From a checkpoint of a small transformer trained on Wikipedia.
Size: 12 heads of 64, MLP 3072 GELU, vocabulary 32768, 131M parameters.
Architecture: RMSNorm before each block, rotary positions, biases on query, key and value, tied embeddings.
Training: a variant of Adam for these matrices, 8019 steps.
MLP neurons of a small language model. Each row is named by its layer, matrix (up: input weights) and neuron, and shows model dimensions 0-63. Each number is 50 + 12 x the weight over its row's rms, rounded and kept within 0 to 99.
A block is one neuron, or neurons of one layer that tend to fire together. After each block is what it responds to, as a language model described it from the Wikipedia text at the highest values.

L2.up206:32 37 51 43 44 30 52 35 69 36 65 33 43 52 45 30 53 49 52 44 33 59 47 60 70 46 35 55 37 70 41 56 66 60 60 56 47 39 47 55 51 45 39 63 44 52 22 66 29 51 44 54 46 33 34 35 62 50 37 68 54 52 61 50
L2.up327:37 55 40 35 44 64 52 66 42 78 40 46 69 56 55 57 39 67 49 63 59 63 57 55 82 42 53 44 55 38 41 47 47 47 41 51 60 62 67 56 55 44 60 45 52 46 41 67 61 49 59 54 54 38 47 55 69 43 20 57 63 48 42 37
L2.up346:59 56 28 50 47 68 32 41 82 27 64 59 56 32 42 56 59 40 48 62 51 57 55 43 36 28 38 56 53 28 39 37 49 50 32 35 35 24 60 45 58 55 50 38 42 50 38 59 59 48 32 66 58 27 47 58 49 45 44 53 45 42 57 43
L2.up365:59 60 45 45 49 53 39 71 49 49 40 29 73 32 31 72 54 54 43 71 43 66 36 51 55 61 46 44 61 59 40 47 62 54 54 35 53 62 70 34 51 58 49 31 46 89 38 54 49 21 50 45 46 45 52 51 42 59 27 53 54 50 47 62
L2.up368:30 64 45 45 58 73 36 40 49 59 45 43 47 48 32 71 34 44 58 43 58 46 75 67 28 30 42 30 44 62 47 29 35 52 39 41 70 52 38 61 36 37 42 50 56 23 51 46 57 52 44 46 77 36 60 55 72 55 44 44 46 41 52 50
L2.up540:38 62 51 37 33 73 54 67 44 39 35 36 59 59 48 49 26 62 44 53 67 37 60 54 47 44 49 68 41 51 56 43 61 50 56 30 50 51 68 75 67 56 54 43 45 60 35 71 50 48 67 72 57 24 60 47 57 50 38 38 51 50 63 59
L2.up661:27 66 45 58 44 37 54 54 48 48 42 22 52 47 37 36 38 56 50 50 53 48 33 45 48 67 28 65 53 44 39 44 53 58 42 52 57 56 54 60 42 61 45 52 64 46 61 43 58 40 48 64 52 51 43 40 53 70 33 55 54 41 49 53
L2.up1075:68 71 35 61 62 29 53 65 53 58 41 54 50 56 30 57 50 60 47 75 47 58 49 66 59 42 40 52 56 66 48 39 49 72 50 67 41 57 58 40 58 51 62 47 76 54 36 62 71 43 55 64 53 56 69 66 53 44 63 37 59 64 55 56
L2.up1513:41 60 53 36 34 51 38 37 56 45 48 58 63 49 46 58 51 32 62 69 49 69 55 54 78 34 54 53 55 49 48 59 47 50 36 37 56 52 56 51 47 51 33 32 45 71 51 55 61 56 49 53 57 35 62 41 60 56 42 54 50 53 58 43
L2.up2104:55 38 36 52 52 50 56 53 39 62 36 46 35 59 33 37 55 67 44 50 49 51 60 38 37 44 59 45 56 59 44 41 44 74 44 27 41 51 53 53 64 69 36 41 48 81 24 54 73 52 62 43 51 40 50 62 57 38 41 30 58 61 68 46
L2.up2209:55 61 44 26 62 68 32 71 62 44 43 33 72 61 47 42 65 65 45 65 46 55 61 41 47 55 51 60 46 56 50 48 46 81 67 46 58 28 41 69 61 56 61 45 39 57 63 54 61 43 65 45 53 58 58 43 64 62 47 43 39 49 43 30
L2.up2320:53 38 43 20 41 57 72 59 67 68 49 58 58 41 48 48 60 36 60 57 69 34 60 57 37 28 62 63 45 53 60 48 37 49 33 63 56 62 43 49 56 53 36 35 43 78 43 62 66 36 50 36 60 52 82 66 66 69 55 41 83 67 48 71
L2.up2468:46 30 35 34 15 64 40 47 63 41 58 40 65 45 40 59 57 15 80 77 47 53 60 34 52 50 77 66 55 41 40 57 59 62 41 39 46 32 61 57 42 50 54 24 36 47 61 44 80 40 64 66 48 38 35 42 63 57 57 47 21 31 46 54
L2.up2670:25 86 43 44 62 46 45 54 71 41 48 38 58 44 44 49 22 39 41 50 40 51 44 49 15 31 46 66 55 50 51 36 46 51 51 44 53 41 48 51 45 61 49 50 28 60 18 59 40 38 52 46 60 49 40 54 33 48 20 70 41 62 29 56
L2.up2755:42 67 57 69 41 38 68 51 66 51 52 55 41 58 47 47 46 44 44 53 42 49 37 47 36 33 40 54 31 75 28 54 49 63 57 48 56 71 61 71 53 44 44 65 50 68 50 41 47 46 75 64 60 24 56 66 51 26 45 57 58 63 58 47
L2.up2847:50 36 43 38 33 65 48 53 51 52 51 59 64 62 65 54 42 61 53 49 43 49 75 49 33 61 57 53 40 71 48 48 35 57 65 51 55 19 69 60 50 26 55 65 54 51 40 56 68 27 56 75 61 47 41 33 49 42 41 55 38 48 64 56
Blank or space tokens just after a pipe in wiki tables, sitting before a numeric value, e.g. Total votes | | 210,…, Registered voters | 2,81….

L11.up331:79 52 34 55 46 45 48 29 43 49 54 64 46 45 44 54 33 32 47 35 61 48 44 39 62 46 49 45 32 48 39 52 41 46 44 45 47 74 69 33 56 40 54 36 32 54 41 60 63 60 44 44 40 22 60 46 32 76 41 61 40 39 59 36
L11.up966:41 59 50 82 43 29 53 58 62 58 48 70 41 31 59 74 56 49 69 18 61 32 34 41 73 40 63 76 63 39 52 41 62 45 39 35 35 45 62 61 50 47 29 45 45 24 42 49 56 22 53 54 65 52 40 49 39 72 41 26 46 48 65 37
L11.up1367:56 61 51 39 33 60 27 55 57 47 42 54 49 48 54 44 28 56 33 55 54 51 48 63 81 54 48 49 54 50 33 50 21 64 36 52 36 51 66 57 49 43 39 50 51 53 34 53 45 25 46 67 56 51 63 62 44 66 59 49 62 35 72 69
L11.up2357:59 41 42 57 57 24 34 57 57 69 67 51 56 65 44 60 42 32 52 41 36 39 63 67 84 55 53 44 53 52 54 50 59 62 60 37 47 30 65 67 52 40 43 43 43 62 44 53 43 33 64 55 64 55 58 30 66 56 28 60 63 62 74 36
The bare space token just before a digit, strongest for day numbers after month names (April 18), also quantities (nearly 2,000) and table cells.

L11.up1121:46 60 62 46 56 51 59 61 55 85 51 44 38 71 37 72 44 50 35 64 47 53 46 73 42 55 39 61 78 40 43 62 59 67 52 44 58 43 39 62 45 72 45 21 36 49 59 36 44 56 59 54 50 43 55 46 54 42 42 28 52 73 51 63
L11.up1936:68 33 35 43 56 59 33 48 52 65 54 51 52 55 41 49 40 56 47 65 59 51 64 74 55 61 43 51 55 46 52 50 47 58 47 44 43 45 50 42 49 46 38 70 18 51 51 39 69 41 53 59 49 59 48 37 33 73 39 59 60 54 60 61
L11.up2294:50 43 68 83 34 67 41 42 38 46 39 51 46 46 41 52 37 48 58 30 45 66 51 38 62 52 40 51 52 38 62 54 54 68 41 37 59 51 70 41 54 63 61 49 71 71 50 45 58 41 42 58 52 71 61 63 50 45 49 47 79 44 70 49
L11.up3067:44 42 49 49 23 56 60 44 74 64 41 54 41 41 33 78 48 73 75 45 49 60 46 37 54 51 36 40 42 30 70 44 61 50 55 35 57 59 40 61 59 63 40 65 42 52 41 44 47 38 64 54 34 58 49 66 62 68 41 46 72 55 50 50
The bare space token right before a digit, mostly the day after a month name or after "on" in dates (February 13, on 29 January), also quantities and table-cell numbers.

L7.up909:39 48 53 40 41 47 50 52 54 67 51 64 61 59 43 41 53 61 62 55 41 32 49 65 67 63 40 38 43 58 43 35 62 54 58 50 20 68 54 65 55 62 51 38 47 31 41 52 50 45 70 39 59 47 57 45 57 35 47 47 46 78 50 55
Mostly cell contents right after a pipe in wiki tables (numbers, percentages, blank cells), plus sentence-initial "It" referring back to the previous subject.

L2.up125:47 36 40 55 42 58 49 50 42 56 60 45 47 51 55 55 48 38 46 43 46 42 59 57 70 50 46 68 33 55 48 58 51 57 68 36 53 51 55 52 37 45 43 54 58 59 33 48 47 58 32 62 52 43 39 36 54 57 49 35 27 55 57 54
L2.up270:43 27 49 40 26 63 69 38 54 52 54 37 52 61 36 57 53 48 53 52 54 44 58 43 65 30 54 56 62 75 46 42 49 41 64 67 47 33 62 76 32 54 57 59 40 53 47 67 62 69 60 40 59 40 67 91 66 40 64 56 46 51 58 49
L2.up305:48 44 49 45 51 55 35 36 74 52 51 43 67 57 43 51 29 68 60 55 66 39 58 31 45 54 47 55 55 52 37 19 50 41 49 43 42 57 64 47 28 42 40 47 48 55 53 50 54 48 56 62 75 52 56 59 67 55 51 49 67 57 54 67
L2.up871:56 52 43 27 44 52 44 33 49 58 70 26 65 50 54 44 59 48 46 52 58 76 37 55 42 46 57 62 63 53 47 38 52 42 52 45 55 44 67 63 41 58 44 39 41 63 57 37 56 45 66 68 39 44 48 61 27 74 48 61 77 71 54 46
L2.up986:42 44 59 52 58 52 59 25 69 39 61 42 43 41 57 76 39 54 51 52 51 68 60 60 77 30 57 62 65 35 29 29 46 47 49 42 36 51 64 39 49 60 48 57 28 53 46 38 55 36 37 49 55 46 48 48 54 39 37 47 43 54 43 70
L2.up1551:54 69 59 28 69 62 60 60 51 31 27 37 65 64 65 50 57 51 56 50 42 42 45 48 35 35 16 48 45 51 50 18 73 60 32 46 57 54 66 36 52 42 34 60 32 57 26 27 59 46 39 50 75 56 51 55 48 33 49 40 51 51 50 44
L2.up1693:28 27 36 54 48 61 51 46 51 53 60 54 55 45 47 54 46 52 73 54 62 42 37 66 58 47 29 49 73 59 28 40 60 35 25 47 51 41 48 36 40 47 34 17 48 50 54 51 78 51 43 58 56 43 76 68 59 57 35 53 63 51 55 74
L2.up1733:56 28 55 47 48 47 69 41 44 43 67 48 53 46 68 65 17 31 46 36 46 47 41 73 69 34 37 47 51 59 38 46 39 73 40 33 66 43 49 41 41 60 34 81 39 57 44 31 55 35 53 36 39 37 38 42 44 46 45 43 38 41 35 64
L2.up1890:55 36 61 45 59 52 49 55 49 43 35 44 53 44 39 50 63 61 39 59 70 44 54 49 53 58 38 46 63 52 54 32 30 44 57 48 46 80 59 39 58 64 59 42 45 63 22 44 72 53 54 61 35 65 41 66 49 48 46 57 45 64 68 62
L2.up1943:48 48 34 45 39 68 67 62 78 69 67 38 67 44 52 56 33 25 50 62 64 39 44 37 45 59 47 68 60 37 24 62 56 36 26 49 46 61 67 54 49 54 33 51 42 83 34 58 49 46 32 55 41 48 48 47 55 72 48 55 69 53 61 50
L2.up1980:53 38 55 54 35 36 48 42 44 55 62 39 45 55 65 48 52 25 56 65 54 48 37 39 48 60 62 74 61 43 33 42 42 36 42 43 31 64 64 52 38 46 56 59 33 55 59 55 62 57 41 60 64 28 56 52 46 56 54 59 36 44 67 55
L2.up2164:45 42 42 62 68 52 80 41 62 38 59 43 60 53 59 71 52 27 57 37 62 25 33 62 27 37 36 42 53 46 48 53 51 31 43 54 40 75 50 45 41 43 42 55 40 64 47 48 53 38 56 49 44 44 57 63 54 81 68 50 65 63 60 44
L2.up2509:49 41 52 52 46 52 54 52 38 56 75 48 43 58 78 42 47 32 75 53 69 35 37 53 41 44 32 55 53 64 64 33 68 53 53 25 47 44 62 62 42 56 35 37 59 41 60 58 38 50 51 61 32 42 60 52 45 38 40 51 62 56 56 54
L2.up2600:39 66 45 37 28 65 40 38 84 73 55 51 50 46 62 42 35 59 44 55 60 47 46 63 51 29 64 34 46 56 35 55 53 62 32 66 48 25 52 56 52 63 30 30 36 43 49 53 53 39 54 67 45 34 44 60 48 47 39 64 61 53 38 47
L2.up2823:58 42 54 44 62 47 49 40 34 50 83 41 45 54 67 63 59 34 43 54 53 62 65 57 65 67 34 27 51 41 52 48 46 70 31 36 57 45 56 29 22 52 52 40 47 35 49 58 63 40 47 34 60 51 42 59 42 53 46 47 48 59 54 78
L2.up2912:48 49 60 45 49 61 50 47 59 33 67 53 56 45 52 57 53 24 64 38 40 27 36 63 40 55 63 55 72 60 50 64 39 42 49 55 37 32 60 55 30 52 35 48 40 57 47 46 44 46 45 51 75 55 44 34 71 52 37 58 64 39 60 52
The space right after a month name in dates, just before the day or year number, often in tables (February 25, November 1918), plus digits inside numbers.